config.yaml
head_dim: 32
intermediate_size: 1280
vocab_size: 2048
norm_eps: 1e-06
rope_fraction: 1.0
init: "normal"
init_std_qkv: 0.0197
weight_decay: 0.027
warmup_steps: 0
max_seq_len: 1024
max_steps: 5514
dataset: "wikipedia_en"
MLP neurons of a small language model. Each row is named by its layer, matrix (up: input weights) and neuron, and shows model dimensions 32-223. Each number is 500 + 50 x the weight over its row's rms, rounded and kept within 0 to 999. Numbers have three digits each.
Before each neuron's rows, "fires after" lists the tokens most often just before its 100 highest values on Wikipedia text that the model never trained on. A number after a token or word is its count.

fires after: "re" 19, " U" 11, "vi" 7, " C" 6, " pre" 4, " vi" 4
L6.up563:586563536596404500554576542423503402453523459416536607493474465456459527452491489542552488453551364509493470484615538570489518581571515456524489456452470588466467491518531456532518530435487549494435528521516463515420484573544548464435503509465468399479461484412539534494498520545492513468477497486496504498466614575416509527460473516550458530542479547449465510488352471505505545521513522453511561467547542481590565534436457494606408521504455509566556514524442470479529522458535576510529512504411591485371564468487505498455526469518478546490493442574528633563573463477478532531

fires after: "s" 22, " such" 15, "c" 11, "," 7, "d" 6, " in" 5
L4.up1047:438478482523496504467551516497457507462449487460447481408497538449516526511495491497467395546504486519443508470541493516465488502459519552451605516548548463495471433464497522466586497458478539409491438470411469445462407449521440498403455412473495469500535521431505480486459451530514516464551519518517489490473491435582577546570532518450479492474451481486418465483594508515517564450524469470495495487556435407570394556576517531471455472564372511428492536505491553430509509404477586454471596440444588463493512505570463499516479515554509559463501600523559483504475454477432565447

fires after: " V" 29, " P" 21, " " 15, " R" 7, "P" 4
L3.up1019:549497541606423450544517533502501489465507464482510561490588429539384450488527443530498497523540449465517526359509538532432480522448570474578569475538533483513536460530497429517451531478515564504490488500491515425435473549494410579514600510555405534463545532560535532444434530514541458542517496506483464508480470454490491412565508541375512536553480481429558496444470509563486480462512477605499486486478471428484607460467528481584463535487569499473525470529469425482547409460513511451522471476512444536465626343540478531503619457497479572522544518489602492418481554443529522481

fires after: "ed" 27, "a" 8, "li" 8, "er" 8, " " 8, "il" 6
L4.up1112:504431526469549516528503529469424498396489449519528474413585560557529532530551458524515499513541411488450479551570482410390493407502574557618501461460462470572496542449449477480527559489503479473466451506557446489470469579460550469529474502454517437419603565559488533521416521478539542546602425525589482498494506485478510500480462483496483456505516518557537484347579546467472495512491503438415460400493528517515499475477583459511572452449492498559386403499520567500550504484563477507468504384497565445580487413458543426428507507547362475476487430450453491455503368425525532408

fires after: "re" 31, " the" 10, "li" 9, "pi" 5, " Po" 5
L3.up23:491529494465429559426602549362519451558540546528479462547494500500472413443432488504478562490491503508501472530482497545512491500493460424540543498513536457421373546593440453534446502360416477535400501557555491566494556461522530459490565549514522531504541487416490451506417482533424475456395506538520602568465573477515453528478556435531422471438499515509548479520546468590511461473546640582544510463416501487498541452437484429436479456531597454476512534512557519443525531519510459405479513510473477512397548386477488513532504478540480443432487421547495508437577509514448496612

fires after: " re" 34, " " 12, "re" 12, " Re" 11, "li" 5, "-" 4
L3.up1276:485556462582441565488479457470422516620515512475508524424511480534588557572477489472484480557529557553383434533524460396503530618485477503479545515508546526502442518488579520501487501451495510496459544528515595554509459433412412647579447427505526521495473525481461482537436430404437507515457573441469536527500482554555496452606524502431392489383566630464477531480581475547510529521536560509579483437501550502547514465467425386485501577460562550416526525581490512530443511385665507548536566504552539423461478431459511467472550413544541447548519483543444525505501610528426526568

fires after: "in" 24, "z" 10, "ur" 7, "it" 6, "en" 5, "ten" 5
L4.up542:493442514533467512608500463488490490513511472716535493536447524489422565487560504528571489414584474597550521462509489543562573574526432475456470487596495465457513527543567543473450438462473513506595522457486493503515379532489524493470495491521473511494464405471478506429430462506518474554633440447585465475544504536542553438553518600548445512484499495528439452499512456435458493445545543584461414473526471511500494506577502462535530569450522479517574550576584498438606523447457519598532502474510535603494502564550556487495403523482530456403505566453556397439523483440518566470

fires after: " " 37, "ci" 11, " S" 5, "s" 4
L4.up219:461517549555495467492501607569472502536523532565485518495578526437508497529468478495475541480486482407472458508534347507479481454463462442535491451582545548407501446610518564511507489524467511517518569492549509519395497561481518497581569550489555438552466463440553486484525552455484474556546574473540547563639437543510517511496533560551513470554543522430427454403489423517558505515408541483467545430507504507536409454539489440461403520500443496494385504461598477497506410572470531560491527570565457469504518487514492525509534521523506564557470454573459468532547569603475473491

fires after: " " 64, "-" 5, "," 4
L3.up1254:523557526522580519549494488504460532502409438473471469532500489505501509495500455436524455517569551440511473481486422488536487531460515530490544513443551532422514473445525497557465477462537504459539605570548676523431477453438579554483504517461477532433459565413465523481498499503471471563385493398437499508480420438624482515549467474408491521518438500464457535555508534481489521525474524498593489464479526591398477441495570484430494647433534482513566517530540518518469531479467457418515490454536459539461570448503508528477527516491493516442495438490495457389523496575432567567

fires after: " the" 30, " The" 14, " as" 11, "\n" 10, "s" 4, "e" 4
L4.up504:358449510439511539565523552495602534612415458433448525554509537462490462406515453521488457387526467455429490469532389548439515515592462521557439385543496446478479468496409407480532600488500593396547467585451467562577480447515496405554551411512560576500561492527524493495546491538459501445489501518477482546492467475469500450562517449524472569478398488447543589535474468461529455563454539518484473509458558582512457493468523526448548508461445514474444482432556599547551478555455480410547444472475497450515481542408521454489488494536471540568517404543482488502482453489496513634

fires after: " in" 28, "-" 20, "in" 7, " In" 6, "e" 6
L4.up302:517533494479524546494547577469530464525456489515478417461600527480477569553446463538502476584555488517543516462542504484611499575481489580475491428460462514508561521461491414407597467464580530509424527453494512472494499450445474475584615460522465469482636519473508620431604553449475533488526565499481473496483569556435499543477518403559517487587535494552419543502414511546551443489449538525476500507500417517490511544522547459484479561463469437440488504593602563473496429554494592539557477369542540544497553507467407456531496490417629434371551534535502437541524522423451494487

fires after: " the" 47, "re" 15, " re" 4, " The" 4
L3.up110:531477539550434516474585543443527470459499507536494496582491522607457578643486453452509513503572468555570565644479517561545516488537460423609598515505433511562462480523583448519489466465497495446464485473477433536462467443502517491569525466500525458513521535459458441543524375500498436529525484449431593400518454432527592454506615513526382443513484483534467481454537433583481511479342532534534525495462434488422534459529535500533474525472500508493531516433474480509490428469532565541421546424540550547401562400539496525480461514509525503436587418535448518511444464523465565535

fires after: "o" 20, " f" 15, " " 14, " un" 9, " under" 8, " F" 8
L4.up452:507525436530501525519493495489527547541544496474469508547627496634441468503382553481445454567507549448511520531505495410445501470574535634588508462449538519518445546448517511517471570497556477536550506423551508504477576500468582538486494577421428519462446460538513516466445490592591527535520497480549512510519533560438505504466519526486458524434469466488590456450444560495488597453570423497423505480518473524455504496483505490511459488531493582458485475520465551458478541550539494473523493415363497439504441573452569665544415530409529559565502479445553415510511429541534564537

fires after: "s" 33, " on" 5, " under" 5, " in" 5, "-" 5, "f" 4
L4.up518:482460408470413441520460504536548514475446469560435436515569517509434556472452528499584494529454521495477570516451484425457492525529527663459499485551550447530590570426456574479463492500348513357473534519490511449505464491470508489466477374511472574586540466497433483460474466550530523499436472464527490514487560463479551531567462592467450600502440561537538474559452555387419527453444461518503431394515405475571518583558529494475463410495443452494520552480465542422620425482530423532402508525510460448539421456485460475521567521508461596408473457522512490526527601526504451533

fires after: " Ra" 26, "ra" 16, " " 14, " b" 10, "th" 8
L4.up737:527452476542578557541556594476473498454484500562462480530532455498534434522511477492440556482428481481515479400557495446461564445552543441456539538396590562444524550464425439497553508453477523513462495508554518508543482543546531469446531562515573550546480550485493521507544509529494512506484488409415501533493535316562481516469478510489586437418528486421499515548542495579504531457484492539509454586547460522391464406513513355442536525525419533468517531524558449460496537422450497441544556471516455535471487462404539606468520473494508544491525541532457476623412464534547460602

fires after: "." 15, " co" 11, "o" 10, " On" 6, " Car" 5, " as" 4
L4.up785:417411527467430490605476566553482498519591497555387563579422543488485378539505506459482535409511429468517447555490496503517444535348485527603484605493586437565554608440529404522493528511381450536584479520509451509475438463531547488488574516456473554493537588525527531520511505502461505473560417543450416544546479440581496524524485469546518497512425509498551559516506460496498491436514556444491431480495521527496458525437455521518550496558514548454465525512447568457533470582523464490557525513529503500381551467493529546451555485470595416558492410547466469500517420458485602543

fires after: " " 34, " in" 10, "s" 5, "-" 5, " most" 4, " a" 4
L6.up205:500519545498491565543562492605533566487481563531478506462512528421547575570439531483604519484393519512396489481441443520449471529519553548448583571469501470359535514495571453476498546491519527513381394441395440498430486512420517532477541452477579560577512474439423484482560554487416459522473444445467447499543539498474502443585443571499499520507435581478401507483496486451499589421513495499477447479485482493516576531501501518501457462508494431508521586540542447470537500510647459543522555511555537453584599503474455465465603414471522557544499409541493464423474563465594571444

fires after: " D" 42, "D" 17, " d" 12, " Du" 5, "w" 4, " tr" 4
L3.up998:605526489588449499487553553460466520475454514516416486522472552426581495498436550501604523518566501434474465390532545507446547460486455423600576609572512530533430482453536519541532551474494495500506495482433519415542527417473625438579485467504427604510574447497518577595537509453449497495464483463429369448460493455498504514545525454577522486482441539491626448515573475587480485450551645527405568517528494485497510470510511437500465474511540430460487501546497457480553514480487471467398530469485430504615412531450523448483389501474445512410586547515538510430415525429473502543

fires after: " " 33, "," 17, "s" 7
L6.up294:552456493506478468569494471500526483497524407478526415540457478464473538511501469455476634526492524527439527520488467455488562556435522482522525456398526490556496463417465586540488450468505485466501576483543512486524370440581570495445507508572463538470471448485483526493578407555482479545546569469436377489574432540466467491514490471531450495480487464465454576545531549432482500523497466404486425492476483478508388515593499455454452525427417542569476466448473501468494538495516500475456476458522447477471524447429572508399508483533482433549597421479488555499508461517391528591

fires after: " " 21, "-" 17, " con" 15, " in" 7, " was" 4
L3.up831:536494552484572522510439532536499500446511561478420421557536595482432484554527566460457483406491492571466504508604468466531506505542547534569457547474442554431606592502511483506514441509526463397418479515486479527523555612489501522529519484481544591410500454457582559490602432482419547502491561502440456560445449481503468546418599485492487532517582526585496570457514464499477509403501599546482498503487495537468497561620464500606519484531495491522442499526548501503458465541551518515512489471530526459603490503579443411468511576503507497513557572446489455510515499461494553491

fires after: " " 71, "d" 14, "ed" 6
L3.up504:577526534501487446516483531402472587530427493481460491481533471485424438523550457456415444513549523543515423464382483509627401493475544538456525499523370425569494534528498538474510536479485519505500429449482485507653463519479574485478416518612538484605459477571469472496528526476604525531555501428456466517494430488434516537463543495414488484519496493579496474480496481570495560478506482545482523489454489435411555542472576479443562471486453539505487478454546527500534459470460483565493517413452491387531482456375544490464492565470525546460486421482462490506506549544506545564

fires after: " b" 25, " B" 20, " F" 11, " " 9
L6.up172:465437521493495502513528537461408451485448466427517591526510505596554400515476595546493470505507442517468474486543478458473563484441475471498498570461512506445475555467592525498522609471458455466490520443567484459581506426420463490588443562523517449465496549489555491482489504522437557449425541432457480589415574420450443439505566468543602505556536399436570545547526505471514574497527497571358451487441447583407552586557532463453504473428481565573570509482584481629542559434508407410527517477515422424474459509481456573449542479568552545490492432468522441563527448469528514632

fires after: " d" 37, " D" 10, "au" 10, "l" 6, "D" 5, "d" 5
L3.up798:571455468560494560464604473472574496498457472578380537496547507428589384477492564462434585439527477495468532448444497549427586482500527419557488544511565439495462425481544480411485577524529411484497477501583439450504450479475436498549507496523438522447463400495534483503520602484573382478507498448513464489589549408461437509453532495455556378477419438448550500472448474532523464562516603527558538548427510427515494470472475487667462439465445542552482485584502451561544570388503591587453478461525416513512503490526508521424497443484505515463508506453484580563519442564466443553

fires after: "," 60, ")," 5, " of" 5, "ab" 5, " " 5, "ci" 4
L3.up674:549543459458458456471492450435525498440618426560496495491512484489558512548505375483464474490560569589466499527504543493433477547529499520487521475487521543533504497463519552447603504505416436462492582453337534433498501527530512543588485418506488449501479493395450430478546457526452507547546569539497479459628418479452498515477485540483434500545395438543486468530456518393481586422539556552432497464483480421453395451497525502528492532532564493516506502537482508486552441405475469523548532499542466518490576535528419515525531524554506436503538567409597495517502428488534431456

fires after: " I" 15, " W" 14, " f" 11, " F" 10, " E" 8
L3.up559:611525510546491476488483523451567432431485544573489595570525445562443472448539540504478425435575493484535494515528553536441464495432483604422581507497616505407563525599488492465525538383444510472426512507475552469490422594474523509508400521496479479449567516469391622505439450463507498519448532459437486545457466472458503428536438477500501452514534487436583537482472506507614525516526494538521457530533496589544522517599548471550461456543461430577489416493544573448507482541471476495501427411603485539516508506591581555528542463472513551429442485525448561395510511453507496552

fires after: " F" 16, " be" 11, " Me" 9, " Car" 7, "F" 6, " Ber" 5
L4.up240:594510453510441438431457544572570512444448460542509549548611476505455494535477468563571513499484488567619581573498501476425551534478475549549486501447494536547519471525507614447529508529499530478464524468500531505440451445539549433513501440545499446503496439570402523610409504532472517498454482386539498520572503515453520567467539565506484384419563393489547474484467426518462470504570502452534468448523525521380503511499537488551461474493369492532460491581534418471432575544518448452505465603498533474514578494458585634633523454501572430440565491554484578483583543457504496524

fires after: "s" 29, "k" 19, "and" 6, "us" 5, "c" 4
L4.up543:509486542581514582484502507491470460465357439493441515424481471613503525489538556417528511475481549442484546471500463483606448541533528519497487520566469493460505507528562401667545496527550548468488451545467494620564480512552396478459491409533542532450524538545559488547542435520477445414507490505456542570614504529554567573494513580523544563489394513445454463485491587566463510444559537468518489520576499503494492569453487497492564394463483469456567501485546438442519432523532467521504531505428582536491538559492397487525480405457566471562521521525570557548380472487495503467

fires after: " A" 17, " M" 12, " S" 7, " P" 7, " R" 5, " C" 5
L6.up1200:614421525575472569471545476426543502421427450490468475506548450544465507465519529515573598534459479475473433461477547510417545517455511479487455526554568536486471509457492444502483459484520375423535544496529504454359461440606516470546454541467440511560494531540484466495494527537528483577466527439444516546455422510429473535625459516501485490539584512511541542426435461467524441500474408484453498495545534510530597494579450442544538395506452390584487439478484487502504452469496557533466545480533470435508583530520448581513525455496465641482457453583474492407417441496479482549

fires after: "ne" 15, " p" 15, " F" 13, " f" 11, " de" 10, " mi" 8
L3.up1189:550542543466467496503521438471511504509543470540599494540546461607473520545485465440536449480575520481489460496462557572423479437605595546573465408478457493361425481442624426566530483527479481522496485401510539512471426554610484447511555544491546478454538420560534495516553443476515448512500429366445488410534533551520463464516533515445505457508565476516510477508449614525515493512439508504423422523531559540465524491497575560491506469536526517448493591541581472552499514469480441480619454410509512575536473558574513578577440563525503502546429419517461489494535583412532512459

fires after: " was" 37, " been" 10, "s" 8, "t" 6, " were" 6, " came" 4
L4.up654:492441450532410533456479556515454483451507556502407576476483498445469530436444555459479538468458523538461490517592459517486447471433517570532431431494551512496541530526451459426499599464568584552498552497519451398562519522446434426489459518479433517447512530540502404532571555429533483594504519554445457455510517504521564484530512389479479537481483393514588455390458563527428469533540547480515483526456508507524434436461451454442481488384408436480511572409512510529528446601390508462470394574595529481506485493498530424536527460471512566469473525426481540437510524420412424521

fires after: "," 58, "s" 6
L3.up615:471538531525572539471491529475539471553516508580533491477548544509567480573494445502458487442493523481476547510519542458471543642504437502397571517433496522495488503494511614412528596595418454504490547519432550448387519451504542474439506407530521570494477381429418419416403487597460556613537635495473487375594463510513571552469468529517548478504411479514533459476519572492522588381503539590441457503512503382427430480440502490448486572528515508531489453582458539500529407482522503501512533505521462494511563507433572479573526458563564451511486528475574540528491439513466485469

fires after: "s" 35, " was" 8, "way" 6, "les" 6, "al" 5
L3.up591:531450456431515531493431442472461417479429448530431493485566411484536475550471360509493499451566515593451627567487525471498449500576518535483471463561443495530505576508424438533531529465522518572454502487445506522532533521568465461433484468518519515576528492476561496451565498524480467484535441593545402514518528425471429490536460508518545510428457387497463589535568499487398571484516481487421497431422427471483435561471490450536434476459511545467455549548570532470550390433430496513496564455560516490416426504510522445559502600574610565528457506464362559462512505474525470495

fires after: " B" 22, "b" 9, " b" 9, " w" 8, "and" 8
L3.up324:503471537529501460403540447457442557499493483510456467507490555484476502527535493490475531480441555500493523494524489467535538386495503544573505474468599578499526476509571536586487496491482534506472525518569574436529585538517490460517543495469489441510516528442519490472458524517419450423479460406489464516445564572495515449552598493520571491523415402483496415501479522481519527543487491453422543503376509517436519486559524471582571488480460413565533486470488458514535569542453551471481445510548482568529472466479546441513590387568530478393479537555563467575596448436516559577

fires after: " " 76, "-" 5
L3.up647:449470515538499461485470546599451499481494486477573515409584617484444507495522476453399438598432475476457516400589447385452503469448490541433565444418489474475488567529557449500542544522430543502454524506550562458450546458492541574532548454424477474489429519542459451461522410479449468491585452446466526462466510496561349472479501491402518559433463532350519503489493442440527571486506359437462494537504615491412572565611533470503513425509544524597497496463506504593473614501484522476521433571483574507494431486517504514427415574475598512466357503510480430485529432439484573509

fires after: " " 36, "al" 11, "ty" 5, "ra" 5, " car" 4, "at" 4
L4.up1104:453479468542504497556456522524525485578513567489523549461476589479558509507582421507479507529455511475527556567516409440438478553385535496546524440380435459406511467526503583464532497556470426395483454536461515545589524490488537405442492479584479470566506468546517530491465521470461480469562437478451466488510422538462515551456500530493451517479544439541530486473549430454536606637437567459564519439474490484413427544513547459477638539528437448539508532458511566475566492552445568516524376522424515552525588367498474474554502489557549548532560458473493353448511484510508510487

fires after: "\n" 42, " " 15, "s" 7, "or" 6, "go" 4
L4.up590:514431433526489571519509483570493460433533549557514497530484477488467544480453537562523477428480469388546540473540461526380441554484470536540533562438536471489540516547503454493572530490512598516469517498428486471549476414518513499388457529489510519506528410455471491405510482386488478555487448507429431530471464537465465527479467493480391536489539488434530525506611507550541533398522583546472514481508471362608494488375516462430542586515546551466587542452540492535470521500625520533578654586473415393522493506485530470459506475529539589483451333453479459417531533454462534604

fires after: "d" 18, "l" 15, "il" 12, "al" 7, "r" 6
L3.up1052:489529490533466572586501498468510501499508541607445446395480461432564435488488479507498501615524563387494442472562514492483560520451545441516514513498503524505483463532573485432490555498570570435504483482535511485583613443494589451527509488515422437533528515573526507468588542512429599453478503558409464578614528418440413521469573609459564480453491538501508429519548467531446548441480511493489542482495512498450466532466506527552528491551518468486532446440570458499564549521493560494476412456494489478438505554391520499461494492461496537449527393523494449605465486567536520530

fires after: "\n" 59, " " 15, "re" 7
L4.up333:413449518597456466550490531474470453544516552462469528586484420459441573445593527542611442439498435498500590498519368542429486490507518517529461526454516484525349402491471454474552519517441503420475532523513514481525387495433567519399510473541494385520557516572441437495480559536465497514462553522433469436469518558469474436463482482455453564486467516518455494502534489481525500541536466567474522419474412578539604521454470594369498535485539477504410474505445463552552518535584490505586469456580457486543520445505500568451500460475503479514483502428507515501538457454533560541

fires after: " the" 22, " vi" 12, " The" 10, " Mar" 9, " an" 7, "ar" 6
L3.up1270:490471514477518467493467503481418436603540469507489565546511445471481400527634460578407490505523529434395499439506564556449395527522490499548450429574531464539522532492497481522530516430422471502521440463545579436520482501582452468531523488457512569505503491522414438425566532474436516455575501483555510394489409554589536578461489564492461498455520396519421514464471516569492500555515487520498506538471495448496512483530465454448446436490453532538529499454455505557550434495531436583454570543434494474512531515531483448426582443361517447452438585438421460449489524615529501469

fires after: "re" 72, " pre" 10, "te" 7
L3.up522:451457431620571547551535532486522523489530526543550437571527483456546573519450504509571550454546441499598484549564478545451535487475484473498539571471460563511444503431500487589465540410465487528459571535533515534497590549396493444484502473510466406572464457495544554490506552544447414475570422488417512544478540465534456530533589446521441442425489564489492473413508492525532594416545443482489544412575490475463526363503525522495443593468504459580556465511487570466543506534381543512466520569401443540517474426458553528461447571520552478551490476591482485551495470391534485546

fires after: " F" 25, "F" 11, " f" 7, "in" 6, " Win" 5
L3.up424:516542524534380487493384530480505449471486482514493575567517529495497518472490512455537481497495518458484565494455528546498503600548507558407556460503484488436467455465622459481608459473406569453516494572405529361493503486528532469455502448523472438546431474494545566585511491502520461508482534406533486464482507609518482528501535457479495507487476426452633572497478484441518486483469536511550597550452531577442538497517426464471514496490465537556525522546551473545451491477480541449499442476474452488531483489525550540593506539476424534427483599526405534488501427440407583643

fires after: " P" 25, " p" 18, "P" 8, " who" 6, " S" 5, "p" 5
L4.up981:441548505541388552533490527598498538430521440445516507562572462448467478438432542507502527459546581556484474442504521513442542630474540501533504459436494481626445428463532583408433484367472481460517528578544550466430463537497398521493541529483533452551523509500546488525560533523553497471434469529451422517445548439481496444474525559487490491571522448431498491482425559512514491502478584594530490555515440409576446530529492597563547494485503569488451510497581561545596461443534501450407528435388423513450521551452522477528479434485526526475521463500423473468546560411492482470

fires after: "." 29, "\n" 14, "ne" 8, "'" 7, "s" 4, " F" 4
L4.up1054:480511461543529523433404473462537498488385508458532420521476505551500538638491519454484376527546445539494514529404451450449528467480516549541465569499548525507509505484594466528521464495516557537441478540583536485516390496553566536517545477454533521508512502454463504482479574538476434477550601499482547491576505522489512521527462574456496511480491500429446460449504486524469500581534557441459525438528516499600524512452529531501617458467500461404476552424472484544481557497552563627599564487566443434455456479523494460557541520529504515442408432514672530485519463477456529604

fires after: ")." 14, " T" 14, "t" 11, "e" 7, " F" 7, "s" 4
L4.up953:484555467485523429473433472458534452451469543429469593458558573485468468408471517414403527506502556457599532553506381562389554547453464531469517446429537425487555541593430458449573585431563589492529559477444486408564496508523480495478493485446486497542563641453464512470555493512436458562531485484479495505545487471487439546583399512476394479506466485554443574494515528484609491466457580573516443589472522482455498520507489492540469459469551443528512496451497451482515585568442464414472507474567492475484475427463437426465484474535466526550478495524529493437501479444486449442

fires after: " de" 33, "-" 27, "'" 6, "el" 5, "u" 4
L3.up273:514450529518497531434473496564491500475455487407569505537480486515505434534504465517475475458465480447507512443467508501368532476500520472439516528564614492421527464417471513472434510531573347431568522565580470516438546603518543484495461485520527511458480471504561547575578516517429569548481550507470521479542458498413505522575488434609455493501592497503409462467503550549510451474525496473486533530493470495557506449468403453472429469420314570461429526521523462404559475530475541552591467523490503448545534512467542489511494520545433535509487445578422560511539455672496380543

fires after: "ri" 32, "vi" 14, " Pri" 12, " Vi" 10, " vi" 9, "ur" 7
L3.up125:458541523640471543543475529510496463499530513511509495519528508425492534487543447452534536453550518562574441457521508488525496452500480469573459512527543507466504489575567506427507514455451566537447465521534471402460542544519492384471554460560526459584566495523537485529463482451426444529473464571561560514455509423537406553407494518540449546537537421546453498485479448515521480443536523537483598472589491549545425506526505501494520495547487509580550400559580489392604508450580569565583554476416502457459570537552500490543551415480510540527424420376480560517624472415623507474

fires after: "." 90, " B" 7
L3.up215:506456503482481523531449494538422519529523445414357576592459515578473427494492496406528520549545568505469565450495430476476485535452529564540519614524607534548538561461439532469492410445532533508480491568563538520441519447531514585521521504496554514524516551470505477425537561559471422421502464425553495399495427503492425573527503455496515514378406539554482536483524451585450497438453519480462436481420539579498491486501503538480510459417460548412378537520475549436540440581531443507607511528541496463527510366571445406382527504433541479452439522477546511572555425476530531591

fires after: " " 34, " de" 10, "s" 5, "e" 4, "o" 4
L4.up958:447499479490528426515551432495531478465484535488580440504585513466524526531495465536455455494545523477528431548480615434533466525483417351395522458544578490471465539499523560422450548432448412418571479514507460485465606531472616505561523473497527536405560495468560492568493535594448524567509526457487474434573589490466510537532420449533508468566544482538361549455530516564517460510489564450530534470476510487630506489517485478485368442477435445533487560535509493438620513592514554484473590476478491561476598495487594512461516558496483438519511533561452509439499464558518449615

fires after: "s" 24, "est" 8, "f" 8, " S" 8, "\n" 6, " st" 5
L6.up909:603456555442472399435531505478578487466589468491515586504494446545485520454437462525467551563417530500538441506531439463469472536553511569631496530489557526533502497495444454549414559446469490575424528464516542509535489417522529490445502473495500549452520456416415480560484510535478475556465391474598449460555467514502461496497453474498500529488503510597519524540492591453499539508559502537464474418564566444502554471547443549559358405488396472479428522517473481504424522468619489426507482606426485559492511509476499455531505374590429556442517533492504620508512577441448492453

fires after: "s" 35, " " 8, "at" 7, "ho" 6, "ra" 5, " gr" 4
L6.up240:514554504513451460550600500586448500478482498498402524470536510460373555407505483478573600486518569500564409458515512533475533461527499439555495438435554591420442454506498510503631557495457591515483504502497378516508443488430583427538504454560523482571579532565491480533470545540457481481560562454457483505494447414457504424534564554533430458483587418511510546522577463386480480542469533561451549518532475493536443466461525497503413480549490538547553525419501411463440430498534478516541497515457614494510538497473473544538496505489489526375421403480388539525465553569541513458

fires after: " " 62, " O" 5, "o" 5, "-" 4, " (" 4
L3.up372:506582516510567487500448400555415486514493523475442530485595573532439457550450528493404537561427554493564431517531483430506447488508541610487515487489454467538493418522571592541457473542510451502524582451475520514403488412430511555489541636439569472402428537516510397433569461481523460430491465527415498469551463452493432459456468548480365483589450516420465526491495466487538464485556517424554463573371511451520480496542438564540489531529520418543567487451458447477447435570531574562537493427527520440567464505537492503439435539534484548591534523518554428458539526550491424590

fires after: " the" 56, " an" 12, " The" 11, " a" 9
L3.up781:518414512484495536518594546530534414536597459478423478572546434547400521507543490521508527496508466500441528433518520593553536498536547490491487506462517586601400490509457441533536552482448535591402496427507473509467461523490490587506499673453587377554538527567542415532474446425477525490511470577513597471421561602518492497385547438505443386593431525439473464444578529462422534539444580502470498531576476445510451430435642490433530513491525518498584527474517545598414556516513485556450563475478519445489549463549528490475541501428465539418490514472385423457480463515535521532

fires after: "s" 22, "==" 18, " st" 17, "es" 8, "b" 6
L6.up223:531529464496566537498499523465506553541475506448525495531593606479509468508411470488549505516517540486490422497432538428502405508436411423506471519456472544549592634513533455635604577519486623453495430589459511509481465492467436389410429539505449529483559364509414502550517540429482505464446530431477436428511535398568549477496527511593516462564520482488512475514460623414410641443535435438527440508429495478402507505558426546474418419450554511497498597555525506491492478456568532500547482541536480512439484512453477539496518500494433505477428596583496566475483550505538484450

fires after: " " 25, " St" 10, " cl" 9, " was" 8, " (" 7, " Christ" 6
L4.up945:490485448471455499513437480481475478422463533433469482462524547465412552411465482531479576519527483553525517475551530476528558509512510598472580519462464569560517549472521525473557417463396529454491564540483482568492546499487476471567474504564570563581480601428517531562540576512473481484519516361513522492473519507538526544408535484459510588487496485459443426532425431512533567479446447549463598586439482530475556468508433563481545522544511575530511588521468533585442496462594489498449445510472543521493567530521535462490544468549487530581561569445520537477510546510588613449

fires after: "d" 21, " do" 11, " D" 11, "it" 9, " Do" 6, " d" 6
L3.up581:529458516524454541500541523465534469469513489576541488528488462403511444444528492452485574438489509500444482544493516423469539418510445470537587532465515519491462494477564582607398507570579470459484447421527509511491432538535380511496531537520496511496506430493567432538472549423474496462435528498508410537402538461454468536576518589403591402464496453474586444377492472532503481529552550551561577472497475445551487454424509469547464499488515482527485418482556446450469398490514566480489458450314458471458465460493494363625529445604523564504576450586556467534498534552436447619

fires after: "," 66, "s" 15, "la" 9
L4.up443:591551539408471513467444499499582502447507478486488462446526551490538470527440503554433597460487595532463476555455467486449475550578461491537533498508469625488469466465551465490546578527487487569524599527392529548474547500448510547468482562512534524500515371442497435429593397520524513465480526496564424525548437538529522446446451482490566422582469470487543460519533590437408537367477532533467513436500536479464397407546416483516570466490532544541421461525552534497507421440524504466563461558486482475519470494416502463583487451506426480406575514551489510433466489536523537487

fires after: " in" 40, " In" 8, "in" 7, "t" 6, "en" 6
L4.up742:566374544468517500541489552473494507437457516507477424540609503435474395395484566528615418474546440528509488451419434513456391580484401406465448459521479502520444554493474498529507526409546485544463509432533502452531524621509547508477494441463468519555457447483521570496510572432491467513517532430522509558462545534544527470485428502511422567569484441585530559464523465463461519469528532534528399446520480507550420505522459551492484500505565506564509447577580518533483495473454496581577471522439557446449454504551403494466534500507507406499476562603467489506519500514507406514

fires after: " " 75, " Na" 8, "n" 7
L6.up564:453510478508489451552488489390519591425510495603530424545498535531490509494530534514532497562494476442508540502548446402545464507395542494522524508515438421497423506495481491509466432480462419441587439508543475489470411583434579487441416542597506483507507548538611524472496509551582489435557455477496464467519450575552515483509522531461474510562432481509543455485527528468510498576492462483468442555535538548446488526582519535486588424471503704589446423485503443430545459457593468493485490475389436475467535470444507502474438477505492511557550401635459430384456491528482554427

fires after: "\n" 55, " " 7, "t" 4, "s" 4
L4.up733:461522443490559383473540533546517525528492505526605647487462479392546454549516550507484586541471523466590515567479444537423534488487489474502529444534544439535516521574461499461525446588541583483487409524433465412446533511447557458517445484555502509489547523559475442561552544517554484505407459482500400512609561506486517596511470500498518453503464487515527501508525540506490607505491523541519548503477474563463565487449557516474569523550512485533457506409502503597551539525517524551494500344466531519574558492504433461442436521518503450577401628482497524559481509582560501568